Part of a small language model's weights.
Size: 4 heads of 64, MLP 1024 SwiGLU, 45M parameters.
Architecture: RMSNorm after each block, rotary positions, no biases in attention or MLP, normalized queries and keys.
Training: a variant of Muon for these matrices, 515M tokens, 3932 steps.
MLP neurons of a small language model. Each row is named by its layer, matrix (gate and up: input weights) and neuron, and shows model dimensions 192-319. Each number is 128 + 24 x the weight over its row's rms, rounded and kept within 0 to 255. Numbers have three digits each. A neuron's up and down rows have the sign that makes its largest values positive.
Before each neuron's rows, "fires after" lists the tokens most often just before its 100 highest values on Wikipedia text that the model never trained on. A number after a token or word is its count.

fires after: " |" 43, " \"" 10, "|" 9, "-" 8, "\n" 4
L10.gate737:122127114098131114113129072064134106149152135134146123109125118135103161141117130174148124090102122134134128114115119098145147117111128149156158156133165111096145128137118153150116124123165116156116170133141150145130154164117169084119128068126090160110118127163081118121128129117084114138156124155131164129114140111166109160091117127147078114124138151158143135086183111133126105125154
L10.up737:127116137136085143136086082138145105143132124119123135110169151122117122127129144120115143117139127145130169126111116127157103089124125114143129143131121118123137145171146085113125162121133146121062155116125070083173122127135129149140140095085153118079117135199089155110133138116141112155133129135118133119085093117131122109165072129130165121109160128146092152111151109156109169110154

fires after: " the" 22, "s" 15, " The" 7, " her" 5, " his" 5
L3.gate280:181140103112118113150106139129125156141110164163107152146162123159105144147111130131113092109087108133108147135126122141136093151127128126102121145137142145100124140118125126122115059136125123169159137126082085141099148131150118148146145121140124125165142123144127106115153119124161107140116115114163149127139096114132112129131150151120129149085172140167140109119110174156191095155127
L3.up280:132107151129123112144110144115116126116129143071143112146117107163091106150067117153205146110121115099142113130135142155184138129147096146113102141126108152141063144126146160121146139114133106155101102123137133134115081107078155131150092151105107159151113100097158136128110161141156123162102125148136096155068128128082130116114129125121129153080172153139127141109139177131135091169119

fires after: " |" 50, "line" 6, "." 5, "\n" 4, "|" 4
L8.gate464:134157124127135125130161109124172131143116086117094101094124111106129128148125097087111136184119163121090115104131148158105130130096133128111105175117184111126142124155146163133128143131151153087160122129092103111115083126121151136120121107150174164118114150105169108139089128097144083123123107140141125114089136133147110160135143140128118125123112110116104149088106155202118130145131
L8.up464:144129132110116137085129099154180114139114151160149155075135141182126102144099117117133109133163191094120111121125123123116126128120130120090047144079155103179110111117131141139131123141135155118139121116129113089114157123141159153167095120162119116113146121101150105111145152123097127133108103101076116154062134135174119123126157139109100170133123108133101122127085125135137137144123

fires after: "\n" 71, " " 6, "," 4
L8.gate970:082122110111146129152122116118112122159157105152115149092175142118137138100118110100150120147112106104131095068140192187131136129117145120131165129122148119128163140100104144152110146128125106092147143129144137122101142115107153167125075120125182102152130113119152167115125138167112144149115096173095138100119165124138143134096109178156172144096138107138096175151122155162137142142129
L8.up970:134111107150113095172124149143088144119132168142127163116140101148128146118171108121160120141135122091084104126161123106109122129151124147106143131100125123113136113124102083137149102167107153136122128159109114113105111130153115143126105132102177116144164100147140158171135136141131088153115125168139154125134156163095168135116098135174097126101136120110156127141112138157122174126128

fires after: "," 41, "." 17
L4.gate927:097131142174143140099100110161138112148147120158134140131143140121112133114127145109154100111076137110134142140139106119130086087136160113093143119104134146102122120156138112149124125112159104103129130171098102117143118131121144095117109108089134096122103117121104158138137124157134103164119119087173120131123090142122127114132145126071157132084124148128158158152097116155148110079097
L4.up927:044142173129142141127130127113134122148112164145153111156145146109113118127152140112126132133153112169144075146159134146118150120135143103140128117141145134153112138094078142134146144149167111146089119128144110104131150112107096107126134096135173163154131137116116113126137104154111147114106152100135133133126116133111104173164147131111171135060135144093120132106123116120095127120128

fires after: " " 34, " a" 11, "-" 8, " (" 7, " \"" 5, "(" 5
L2.gate583:139152116098091106116144108111136143132104138149178168112122136127149144156147079100147112124137117131123117122145101118143153118147090060150088141095139143112137099134133127116137105127157110114118154142114095151186129163172147128109141151168111133127124097137115102157113116150143121123102143125151120162095156120100079144163153120123161200125125117146115133102141136137129103120170
L2.up583:141139133122157145109146095124142169151137121135160109114127121113121135124124146099140110122113135109180137129171101145065067124153142119151113121166143148118095141128137128092149128140136106129103099136108157120109172094122116107120130088079155140126140137153068128155100094127081106091075071129150128139102157111124105174139138090151124129106104109127128116158079142143151109122102

fires after: " " 22, " the" 20, " a" 8, "ak" 4
L10.gate798:168149103113123163126140080117101139131146123180130133106110122138136159127148156162138092110112103162124132100133145117104134081100181124138121155127109108105100145096163121155133104122134109152114158130163113077083094153108098154186149120139139146103124089202155102149119118179144123129134123118129129155144137127119111118138120146123121135109129123107131185131113143118093156126126
L10.up798:133127074112141132124129120133134131146141079147151065120155097127078111088161118122133123083115141123178153142132160125146098179163136091092099143210129143108101156062095123086117124151135128117135145119130144151132150149141088113107121125114124160131132148084166108144131094156071145171134119109118151125137162141145143171127150112120127120140133125144107160146107154104135124126079

fires after: " |" 47, "." 44
L3.gate573:062111138127112139087130149158146106111114154123123186111128149108098135079130101084127124150151124124119119126151128159120149129102105102142103118157170094110137139197135119158112098143153111157148127065132113125160087152121140123143118133103154135136111138136152134102161120140089149124081111139118124121131139114137113122108135147095113153186122133129112116126086097150099149124139
L3.up573:127121136141136085088108159150149159151122170144106148086128086130157132123136129140127148143138169109152159116193082133146142197148113107126146142134131125135121141123092117118110096112159133093153135124156089118146099115117131118137119131122125087098119150097125102137150171114085118177125101151139140150096079158114107129106115110098124129183126100117173153131135104092096161132138

fires after: " the" 39, " |" 8, " of" 8, " in" 6, " on" 5
L2.gate273:111133089110108101109154137118109115139162073141116157096106091139127146162136096136111093155122091140166132123152127106068092129112096120140136141158106117159116140074174133096127099166107116139107108128110119150138105124136126129179153118130160125138153099118103151168173133085153135151101143132141092119105131172134153118085123146134142154159079127134140116115093140122108108132095
L2.up273:161133110155131120129126121161105155135166093102129143130102135123132142179127124111081099132168125073115127140156154129090126143166113130118125147104062092186159144092133130137110085129155120129149133158148099154081138117141154137140169120161157083147148111110155160132116155113144107151137119117111124116113108101045137126125112152151135131092147111129088129144153139113130087166118

fires after: "\n" 23, "|" 15, "\"" 7, " Knight" 6
L10.gate884:112137101135164146145139105100130083112107115092131109173135111114151128187163143107138121093142098118108114132097094120130123113074147098116181139108138085130186153133097124146105149097126143114101113168128098105151123145093115115153151115124145111115152118118156146097112114141152180110129097077131118123121177114140129070104106142080147122116154110171172118116141130091087113099159
L10.up884:119109112175145161150184152124141121149103111117114114120113120138171109147101159154144102132139119129145149114101080130132141124114127115152164126141115132117175153121109154134174123137137160144125116143153083107151099089095124136132123141121121123134128157118120144110090137132115157122144114092166120098139126130143115105134146153113144149157136145148134128157153134112093099117088

fires after: "\n" 100
L3.gate272:165071160135119095139153077147106152161172119119101101153118128149116152053145147091136118104064121125109086141130134132096172118117112165153112143136116126136139124146105149085097093114104130166133144137104135117148156108120108174158149119127116141118124126123137127128097115148115142153118149135097151150113155127120114106071153106123122126143105120129135158135115155167118141128101
L3.up272:121145155131104143126132137094130124124116109115097163156108131149106134138132127069131123165124155144138108110150126113134120118112101132114131130112133119101105153114085121151132123151129158113136105131102138122162082124115126132184149114148139122115165100123145079153165170108111137114097146079132141094111141135097128156179090145129131099101079156098084139104117146116111107139138

fires after: "\n" 61, " |" 6, "|" 5
L10.gate1012:132120111168090132137150102106121115127131118122109148130118113084134154126111126124106112122109116109120083099162123095118142146124090132181081163145139106108150118110133130132137125107117134137142143108107113096095177110117136109150086089098161092160130118166151086135123165140093131124150150110107121133119107088164094085111164138100138121153127139098107126136121109148089152120157
L10.up1012:167108158174131062105127084133115132196119148153118097126124151147118140125133141166180100127203150153085106136127131102092105158145112138109106153136135126088132141098141130125143149123137107108167148136135150116131150109106103159135120127095180109131154130117120113109108119131107093152151144102106088108127124140128097129115162149144122126142123117126094116121134086101162146110174

fires after: " the" 50, " |" 21, "-" 5
L4.gate597:146124127106090135143101114121167120143109137104128141101122126123110154134126128146124106106162165137151156147084115123128121162072171141125149165123145111126116139131154136123152093079145138162144117150099101150126144115107100170144141198162132131124118159108103139175113128130166100093093130126146106183131122133150124120152134137135111112140145119153120127123149129124123136117114
L4.up597:105096104076176137127137128143119143115165150125194171134156109103139104106165134171072127143117140175106104140138158154146106128129098126129131105112176101135199126127104137117148131140147092140110125138180109074125122122187156125086131104125134130119081110135167145135092142146177101146107061106077100135116131125140107138152120144089142132155125119102157153119100121127128167127082

fires after: "\n" 56, "." 18, "==" 6, "===" 5
L2.gate852:122151139147102143128129105134115138146125143142142087121107121089127142159143152138108092107142146146157101097128139124155144177073161102165125121139090122118166102113145152125147115177124106152131137141116106129115143136189129129081120102123134135117175144153126131105142142117105144131133127101149136144076050098114162145151128135114114148131088152128110127120148137121143085086121
L2.up852:145114132120110093138077141133116174120126124098111131116155169178148166096122146136195106106130108164107101124166155135144158097119127149101135140143169138163122116120132126129137105159145129136107103143141092127115079141137166140168142083133183143127128133157111124118116146118101089149046138125176167144120132141134096095125160107130143150146118141133137124124115158123159129123124

fires after: " |" 56, " the" 9, " 3," 4
L2.gate123:130151113116165129118120085165127145171193163112138107107099139105102143136121140114131155145152177127113160129127077107134140133126132114121151129134110101125102140125150096130125140089099083129151110122151116125163111112144146112125135120110111109125114142118171079156127097168138116107133094108153121116131125109121119105089121160102122148095101110119123111161185125130120170098115
L2.up123:091118160116108145123147124133138128143100136127123154104104132092119140126130175122146138138154145141143091104104125125109163103109091189139158127115118139187150139137205114117108109103106126126126145107129138101137114140161164121100111112153079115157141112111154091139128127131119102108092122164156126113090116100110112116136151116138124142168112141131104072130075104132153125122106

fires after: "\n" 45, "\"" 11, "." 6
L10.gate118:084155141084117118086120107156073140128112138102122120110092142146122110090089153146143067117136141156097123161165132116130112101148106097116168177122129140131127113164104112094113148131171093105141129148127170169126138126167107153139143135148131120137134094076123093147100190186127167089136109131144172140124156102110122126127140144072108131114095107077108137125118162132091125130124
L10.up118:120136144122109119112125121148086141097116126133125100158059133127127134110105108125136090131107124135098102164133121130108103114118107119145216155138161136113116129168130090139131163123148096123157100195096139159120142132177113119137162166161108087128153116106112108092120158118158129087128152118136166124113125102124149156138105153084088098098073112090125137130100117152077139117143

fires after: "\n" 72, " /" 14, "-" 7, " |" 4
L3.gate632:117066128086128126157074129111135149133145157137093109113132088121127129148118153099146119115118099095180108125101091140149129128081100178144182087143105098175162115135136118133119117169134111141121136128130138148089150099136083148130121151167117100082108134117146164116135115141091135119162106095098129146111134129138134093142138134132092134127122090184158137165093135107133169096175
L3.up632:125101149121113125162114114112116104111151123156140137105160107102152142137101117072164118095128094143182107154149103137157123152115050159155155109117112149159134133157128121127127106161164124123138168147115126108087116091104095146131131149174159083094141131135134160133137080104084121116141112078069138158140117141160091096172143116137098162122138090141120123163084135136134157094182

fires after: "," 25, ")," 19, " in" 13, " |" 7, " the" 6, " and" 4
L8.gate249:116112136123144119096122142136131134121114122181161111122083100105108145146136128131142090115122090172121095101095124111133140133139108158120108148129140139136144118158115121108098124145128119116133139174148139124148121133144144130106092103136113111121105077140152117107143129177110121114126111142188153170167118173142127093122135150105118162126111197137093134131163146084109101150125
L8.up249:142114153129156094084132143143134109136139125136127081111102111144113126098146118118151139174119099137158092133120168117150118159124134134106142126099125116164101104111132162136095134089122174117138107166192136129081116125107091141130157129155147084139121090113113096128139073128122130124110105160178166155143110136140106128126156127082163110096128157136122097127153162103108127165136

fires after: " |" 96, "---|---|---|---|" 4
L8.gate648:084156120129121121124116121145103123123124134095130135130144110138116143140126118155098116086182171145174137178140126130098185090116121113124131166125169098148131112151112136099081114159131117158155072109115131107135145147127100119093110125100094166159119177127142141131121099154134174112096131139116078129147139113131126076090168110118133130118130121104102162101137161111113128150131
L8.up648:107155115134136144110119130142134116143121094145081178142123165112134158138126106106111113104129130173082095135113126138165150083079131146159135156124117118138140160142153156127122137133104141106143124109117110145123047115120161116104120125166098120128109124115192119155116078065126135117112124124143104093134170131108133134131125146132123150131088120123137101120156136127148117157128

fires after: "\n" 79, "-" 11
L2.gate843:126141117124121121123127140085124088160175111138117094083158117134102114123100140142141137121118081152181113100106185127152104101121121131110137106166174169122116143133106094137140157116147107110097126164132103060103114101167129156124124127132142099160104130135141141111128133144145104160125078122192077142169111148146136136137135077171137163134137146124133131154151100159159139117148
L2.up843:144127112098162117083128154123082121125154154145148115135147151135084142108120134105136155095076107125138159084114142102119133149138092116113147110168155179106101105122132139082078158082138153139101169138121119148155089138136142159121132129105127122132110140147145135142133116091162139130131105141140088121178171130143142106101114117195138141147118113114139188113114135124125146127151

fires after: " the" 43, "The" 8, "==" 4
L2.gate437:143139116087107074153116135134148097119108128165145117126099101116094110120072130134147074092109163140100109124143102158077134132128146126149144131096119122111088132112126128155111133143129093115108105164131101116154133112088156131116116130082137140161149137093103146153102150119148103144144131070130104108110126096122118090125100132164094100086105156118131146122130113172135135148106
L2.up437:174102084119072102171123162110081121180133138109070140085111123139112127131124139136180104103109116102129090133122102125127128133114117104142103154137069141157102147145154140130126129141125155165135173094107157135136106120136112154126117147117147155140183127091119138149141123118151110149160080157137126205133133107150136113110096076122159103126124121101111137137098150122125129134151

fires after: "\n" 99
L4.gate534:166121093097106118119138107103188143123148145090101129130112108153115104100123146105163141100134124120101099140112137141135112115125128134096122120133167131134098127144117107125119126121146138135097150175142147107120140146155123131165141144121159137139153124135122140161133166187099114157131133128121131128121170125123107127155092127054139141136117118143121104100128095122130098114145
L4.up534:179126167115089114123174098138165120127121116101111143139116102150099151120092129129131130133158118131102121133118162136197147114105153111135137157175139088147095100103073120164148123160100135145129158146124144104100184150152126138138156127162155132131119177128126157190128206125124116106125121129132133123175143135135095117129105134098151156128108104137094113119103101140118130141146

fires after: " (" 33, " \"" 17, "-" 16, "\n" 8
L3.gate746:148093116150137128160146086087102149115086145110071088092119128140119169152112118128132142140122121134085098134134099142121142106169152137102160134128169144096121150119118154158150105137164150132160072100111102135138166113107092084154118103130119135128107104112098073105134104133136091156108147132100167108076097108136122175121175107104136133120137102152188125078144131123132103112111
L3.up746:155142126145121108157096110144147151114141109110087141093153120114147128121144119100134118166116159149070104119151103111150081124149114093129161111141147094106140070119136145146086116091144106111155085114146046120115179120092164147090127091114104147127149139174099109134108083106103151150108107118146121138110139089135159132131147124124132106148176141120106148134147148153096155114130

fires after: " the" 34, " in" 28, "\n" 7, " of" 5, " a" 5, " In" 4
L2.gate395:139120127160130151166161130126111129133134096185095140120122097140158148070193108182110088143126130135100152124113127084145118144110146112133139123167152125111112124128119116138128158131134195165163112164141097130104135134146140111134097131128149133152135152136143129126091131102163107094185131166109105131098094099113100157152111104109130221158092153107138117114106149140103160147118
L2.up395:142101127118129137150139150160110137139096095138122109139139093122186148082140105136137148141154091121090151135134109093151091145127117138121119155106143125136130145139108106122147126135172143157147118170140106120067141146135127098148139149148106112128120143111138151120112102086135105107170131138123166134116108113128085160168139131130128197160092166110130124103117170135142173121119

fires after: " |" 34, ";" 25, "," 4, " 13;" 4
L9.gate531:172135139175131154151132121095154158153146115188124156133103120183166134125151158134185106138152128110180102150113114170160131126125114098113130131114140143117155127155154096125144125104152137119098132132155145113134127152133190095118169139105098128127129148096138106158112107142139109133136123134115124108124152134156106146109130164152119171120142090114114123137084145129147138119145
L9.up531:136076117104123122134091143081142129137151113154138123126142130104127100171145153143121145106129123127086164113099093091113122118145136077073144139158166139123098161127116124106104153188148126116140111141171116148125114150109098140101136137130124160148114098151136125152081137097156099141128093119131135118097083120143109127142155143105121115152139131125122088109109115121161158123132

fires after: " |" 40, ";" 9, " " 4, " Shri" 4, "7;" 4
L8.gate600:138146141129099155104125136123140139158149114165130099131117084129128142094097145129123150120161135136099102110161105132117101100125120143082085117100115136088118101122155134158136124159153158125108071116139091104138150123141175101123149135116132114128123129116168149148164115113174114189162103097102119150081131081120110129088100153194111095135131127105119151161067114074112155142124
L8.up600:105136126097146134134116130104123131125184129174131096132145150088093143108110167105103120100188170147092149145116106164127144106133114163113120122146130133130117153143120143118126129158143134091123120148104126136124115156135143147133156157120108111101105120111138148199098139124152138157118133090158145116140106157114062132106103141148093158166128150148129131108111132070142167104143

fires after: " in" 50
L8.gate383:131131135150112156127137115128110137168109115142147182150156098123118161093138146135159103162118129151075094118132144117099117169108077157123122152115082146128147131153135104157144144105126109101113109126137129140114126116176143129139111131059170076140134143149124089102143119132116123121110105119072120121122110116112148115090181088115102148112176141136170100114083182125126137086150
L8.up383:175107178156154234173129137111130118111123164156134171155133104137119136118121111159180123154128148113147109127144101131119134169099094126098190100109127110134124091133092149116123171106144150131163118105121109074119142119145122111167134165072161123123133119139169139117129136103101140130155131158122099100140149131127120103136155096177130125100101125128176161121095153136159121154150

fires after: "\n" 98
L3.gate186:114142123105112129151138144112107129148146112096148142144126165125165166146133139101146133112155160129181125144164113137156123147105119154166188118127100130140123132148129149116112126091130136104114103143114096158107163117140129096128129140129162108115112150144138156073140104161082142068111112155123125175120137144165141105140184129135133187145150121111110135125101149129134136125120
L3.up186:121156131055124142133086136090095120113107111096104185146115146109182115134156162095102153103164157119165126157156112149125099125129117161118182082129080095128096157125140084124117117107139132124114119140108092136128149085144114119117106164143158111098113142165139144131160137174088151108131143150123131130137133156140122095115135115148107145134124131096103151160135153128153124120130

fires after: "." 27, " a" 15, " " 13, " an" 7
L3.gate1003:110135094139164137124120106123178115149209164116139146134123124089143158142154155112135108167070125141134171144146112094140120103084123147142100141139127139088150145161114150107134154131134182143068161138111139061158139109120170146126107125163146131099134110146147103101096109129143131098056091156128098118108155117115121136164138154154128152153131107145129181162155129135165140126136
L3.up1003:140090143143089095120130131100131135166139160144146127131098089122100111129163120113173152168146139164108110147119112142111141137118090099131165131120132120148148158095111122153081140142161145102096154138112180132114138065115141163122158138106118148103104111165159143132109116126149112141130159110136134137128134072146159127166140124117096123148142161099139127095128138113109114165140

fires after: "." 40, "\n" 9, "===" 6, " \"" 5, "==" 4, "," 4
L3.gate105:136090127113141121122139105091133159121092171101148096165134108140135161139105130153129148107197112160171166116119131106158145136160123096107111164137137175139124104099121103097151087176090103164144084155070137115127139155147108157122146126137141141107132138166101142152149109150105133128111112160161135116111079133167145114092175129087166148126108131136173164096149152119126128096093
L3.up105:148071143091126112126113129138146141183141110082141167139152161104125105102137128115131119114132101113099085142111129124152172117148122066157139142147146168134134094136077126130159104091134143112147145121117130114136115124111139153128113109117113114149147159144129160112131152144127097121063130103152118146104127091073140104123132107119164139057095146155133104120139112153123136135163

fires after: "-" 46, "," 15, "s" 4, " W" 4
L9.gate905:153111091125151109108135117133169083131096112115159106127109086110145158133124134116122111110060103137142094130099098135129165127157085126159160121109168127118154105131096081152170172142156127146163086124113128123138118136061169116094125148099161087136117094121119133127115124156151131130134104137157104121113124099146118144183158128128102129102102098146133122168130152146121100116182
L9.up905:082093102153125166142121128145109192169107104160137137100109189141097113138123146167135132129127106094159064132072137110133115127165138095151098145138158169119159137126112122150130123141106166145103119125132088168175123116098080136116118103144133126124128151103127133116125157174126105102065138114132134137111122125151123095079094162139148140135141083111141147105135142145150106100118

fires after: " |" 30, "---|---|---|---|" 14, "," 8, "." 8, "|---|---|---|" 6
L4.gate367:126047080114118094106122169131122109162139146138107135105117140121126162090120131159117073107120139142158154120141122149115161158156114131112107159129129141145140145098122114112155159105143117143119122095161152115149136141157158145102118094099131139117151127144140143146121140147148139129153046156139162085154122124121116094045130146098112088118114123163140123084165113124145172164121
L4.up367:124091168142134125132123173117159115133102161169139114166164145108154175074113130133131124161132152114131137098149091125163122141149122133099174121107150138106121119121104095147170154143177118163112123145130141115116162128120130127155095142084132153153128120107139134150088169146112145147158119140125185131133122093105099111126132122142100129126122176185146119134123086144095158151155

fires after: "\n" 76, "-" 16, " " 7
L3.gate495:134153120106156107115124107146123071150115157128153122121160134113117102117116136097191135136117104107137175133175163146159133119122108137163167117136131121139121128161161136091118172173106174117090108136115151143097136095139129122128104120174145102140132145147160132097129120161111117102124128118084136142128118115165117125133139115164128151132132105131078182156120129137143121128170
L3.up495:149125142143156129128101130140125122111130147147130113111132095123094123143106151093123127107101084142175131122147194135120118125116098139130164087102091130132102122134162136092136135153128137100088102168123147132112121065142076121096109143118138125148112149132206143108125129155109117121145111130132129125138154124096133102116143103164096146074161152106134154142106149140133168119192

fires after: " |" 57, " 2;" 9, ";" 7, " 1;" 6, " 0;" 5
L3.gate698:130121141112110140102167138150143147115137132087123143127133153183133096157113178128174139138150145120128096128145141186111141112107114142142147175147139097105107136162156095116152199143125144151117166113162100085100103139159089122114127122151145121137149128117149135149130091112113146126133136105150084112112194124147092162126108118114159130145126125149103161157158127104126094103074
L3.up698:134144129125116131107160130163136092129120130114139085119164129143122110169148123104166111115169115108134066108114129114124142122125120135128100162154112098120144123145206120134150160146157140171126137149138114104074157116114102150098171105126107101088142159162120091135132129087110125121143146155149112091120169155121136155110076119122136137155122091115126178112140166162132084137111

fires after: " in" 57, "In" 8, " In" 4
L2.gate746:142180163145129128132162155136122123124111158119135160175110140119155155119120135120135074090154123119165122161151185108137068150159121166107127114134139121141124128156144166132135084125137127132128114150146166114122132099115122109159135115105121120130118131131156118173136142087103133122130129135123120127118121135161133151119090110119093203147093112125114111150117145107115130158108
L2.up746:146137167149136147139136168084139149099158113140111131159099112146132087119130162129110102092156104132181098120169179110114111161174113163179119146140113092146128131129107159089113112128168152113131084137130143097077152107146060122111132118106103136106121132131175148169126128093112138116150134165157143113155123156140129128126132084111149150108114113143121124130122156110104132150091

fires after: " |" 52, "." 5, " (" 5
L4.gate497:110155096118146128162141142104143129136127120183115109138087133093107142155112155132126158124136132165151128078073121105131123106129120104127097127164154108137110119150112172098175198147159156074106151115129139112118167155129161160158121118130097108130148118142112116124134158189183145142151129116175132148122129119133152124174143140122106142135120145146142126148127153140106130131107
L4.up497:125097096175137143144117121092122144118116116151096112121160125108126090128162146093112092123081111169138116161179135153113169096134111111150115166136156068134117114103137134124133171166135159171111161089139163107141112120110106095131123108140118168126116115125139119147145147138158177120129096139148125135119140117111115144167123121174108118107108072125166123108173142154148113117155

fires after: "\n" 45, "---|---|---|---|" 19
L9.gate71:125107137120123136113141112120128120111130132148121129127099137114130155155140087161159130156125142127128128126129148125135114114104152144110162174124090122152069106129164106106119136060108156088117139117110128132106095123129163107112143150095123136151124137113109145115113144175128191176139105118163187179110174147162118173143082131127145115106114135102125088096112144140115112124113
L9.up71:116125113080107102144136114127108157122106158100143150122108109117142121142106095131122125120159143145095096139138153129143112090088165115166157111173126100158127139078125143139138110114116176136145123127088168122132098138128113138130128158123153120114146124069111167156130133113121156146141137117149098132182154106134142155086107122147146126159115096126167125103137111133122126168129

fires after: " |" 42, " " 10, "-" 6, " +" 5
L2.gate480:123134089067159136113143121136173151111092163119084137138089178119086151136128108118112136148149100140118127118062114112102161146113155138104111108152148129097129109106148161079135136137133173137120173151121153122138130119147138111121120084103115132177119092097133100135140127107136156143121158124138112154124057156091091108129154161135141140115138122116162082132113133163169134108140
L2.up480:115152118080104166142145106086110157130090120131081121141110103100103144126094158111143121120137089132130130088159102168124131126155134152104087158155162133100071094131130170149139098143133129149134143163126146131129139120082079112150075088105106144148140109109142114129150099105115188091108157152186149144081090131135123095120142152111126067106122110114116118136119122125131092125130

fires after: " |" 76, " 0" 7
L8.gate978:132161117135097139149111118120201073114132127132139098128100118131137165114121137112117107127137145109139111135140151145134130097088131139132112108122101110109125134093113079163100109155092123159181119121150130114092129180103150154135111167111118124149124106126204109118129151129112120128107113120126107160165086114125142133162138109120094105136100145104109121155153122108120172153135
L8.up978:105148124150127118143115152092176088135157105141127101115119141084106149178098121130128144107149158119116127167180123132130162107105088183139086121144066131142132156090178132158129147155111137128172126106148129123135115138082159115170094167124117111108095135119158109167177148151090130083078167122099120131140145103124124103174130116110129131148115173107104137157164123128123115169176

fires after: " |" 39, ":" 9, "|" 8, "," 7
L4.gate55:088114064124144157053142174159096168093130132146096108177090139107110121103158124106157157113156158122157122151121111136116130156112156142108144135153126158135105165092140150159150154113109173178107110114136116137093144128162135155116141094115118140089100133134120156168095139188144128153141110106126158135148113109112151137109130116142133132128118156128106130121136135082122118137140
L4.up55:105115088101123151093118105139135118121132125132123122125096107119125123125186103152156091129104112065169125152113087127114107152076108143159138144104160172123119148119145161136147117120129132135133128117129094147083123090137138187146162118111090144119119083109117127167136120169128173141126091105129145146159136087140112153123133096134151123168088136104170148157160132079127148125154

fires after: "\n" 34, "|" 14, " the" 11, " |" 7, " normal" 5, " shock" 4
L4.gate700:120149159127140085127129099160112064143117158173155161104154117111112094120073109106115128128099139143141105167199088148107145120113115126121125119109095155097077108169118137099119117133162134164113135156150124120153104188109113139160071109099150102162134117086135148153106146107099082098123143122139128153130120122126148138155167118114090102116120147138166145159124158135138153098129
L4.up700:148118161135130133131147149099076126145183117104123149148147159104129150139103158134156155120121148124141113110130058131120121146119109183139167159143118116084148127179145107069115105101180129184163145159115165143176113132102137104101156127142142143152140139117139144121126146084106095110121109114145123105128135090107132159118153127119119153130162087145065164134148134163159127158142

fires after: " |" 42, " (" 18, ";" 6, " J" 5, " the" 4
L10.gate485:185132141116103105159119102086117167129131153103109126139195162118113185141166102091149111155125126131138146096126126120117125131135108111136099160126171131131128109167113146098176150120103157111125110099175119105114138141094131129139114114189105116159155105133137192134112126163146118111080134108136107123091151095159133123187083176109109096146120091128149108137147121129128138135133
L10.up485:152084131126089153122137136116124160111098168128138128119153143148107116131120142143102112119126145125097076117144120140121107133113151159068124173157139156128133158161176116155083180147126154157110114108124114123071140082123122132084118108117155120122101106087143149119106158110152142140171130157129141117121108107138099121176125171076079151114141106087143133136103155157104155145080

fires after: " |" 61, ";" 7, "|" 4
L4.gate804:103128120118145140151132156111158170116109113113119086120134167139161151145166131167120097133155148112085136153143152134092131115110133156118143157131139101133111104148039155136131149132152158180148129111086131118137113156129158173103155124093095090187104137101137143134114137106151186115158118120132100132146097152108124086143142117125179133122063113135116110123138133134103152125138
L4.up804:174138132119130130159102119101116137156151109094118122098129120117132127169100103133123119169136111125122159134143126176114150095098137126103160107124102121111115170167078133136101129151104144142143133116169082120117096148116146179175135124127109137184140152096121151137105084147162128126152137156103116106124101113133139153147123123151120097085099092103134110136113129146099165126206

fires after: " |" 69, "," 7, " +" 5, ":" 4
L2.gate669:118101169132133071121109143130200129147124125149127145137166125122132151093107147150138164125132184162126096150107153133103120099109157166164119138170101088133147113113188078165104138090139115137102106102149112083143123102118084123156168121140147132127133156137095111136115142140164127143169140124096133151166135153105165100105187110110086175111123135122101133129160114128104181108107
L2.up669:126124136135115106127121167130179088135068149146153128144175119138164139118095155179088185135129148125125136173132164158165118107127122156141147115134118072129145114112152118161116177132126115105131136097105115122152117108124108103099083121163126133117136162151131126144143122135110175135117128138111095154159153112135115125148156129095111154103118120142128113101144106127114154118126

fires after: "." 91
L4.gate439:113123113129130111095156112138104127109171154087120121144138133116123129124149123112160149133149098148077157135171105177115167123050129203153112129122122090141095130115130141154128135108088098105108190114122146099139128140111139112105079142148161135171085110097133137130126119155091088138113138132130139167130136115132120118109135155115163127099127166112132129132080101125132126097077
L4.up439:138135126159131138113186094171110107122187150133171127116144117155140124135152123160124152151180146103113142147129085147149133139109097139154124137118148145128084118118129143131095152127169111128125130084147137093113102134127104141082111140160147152172112136153102118111134105160117115106163120109145169155111158081120114103148135110105171124103114161165098131139094149105141095110118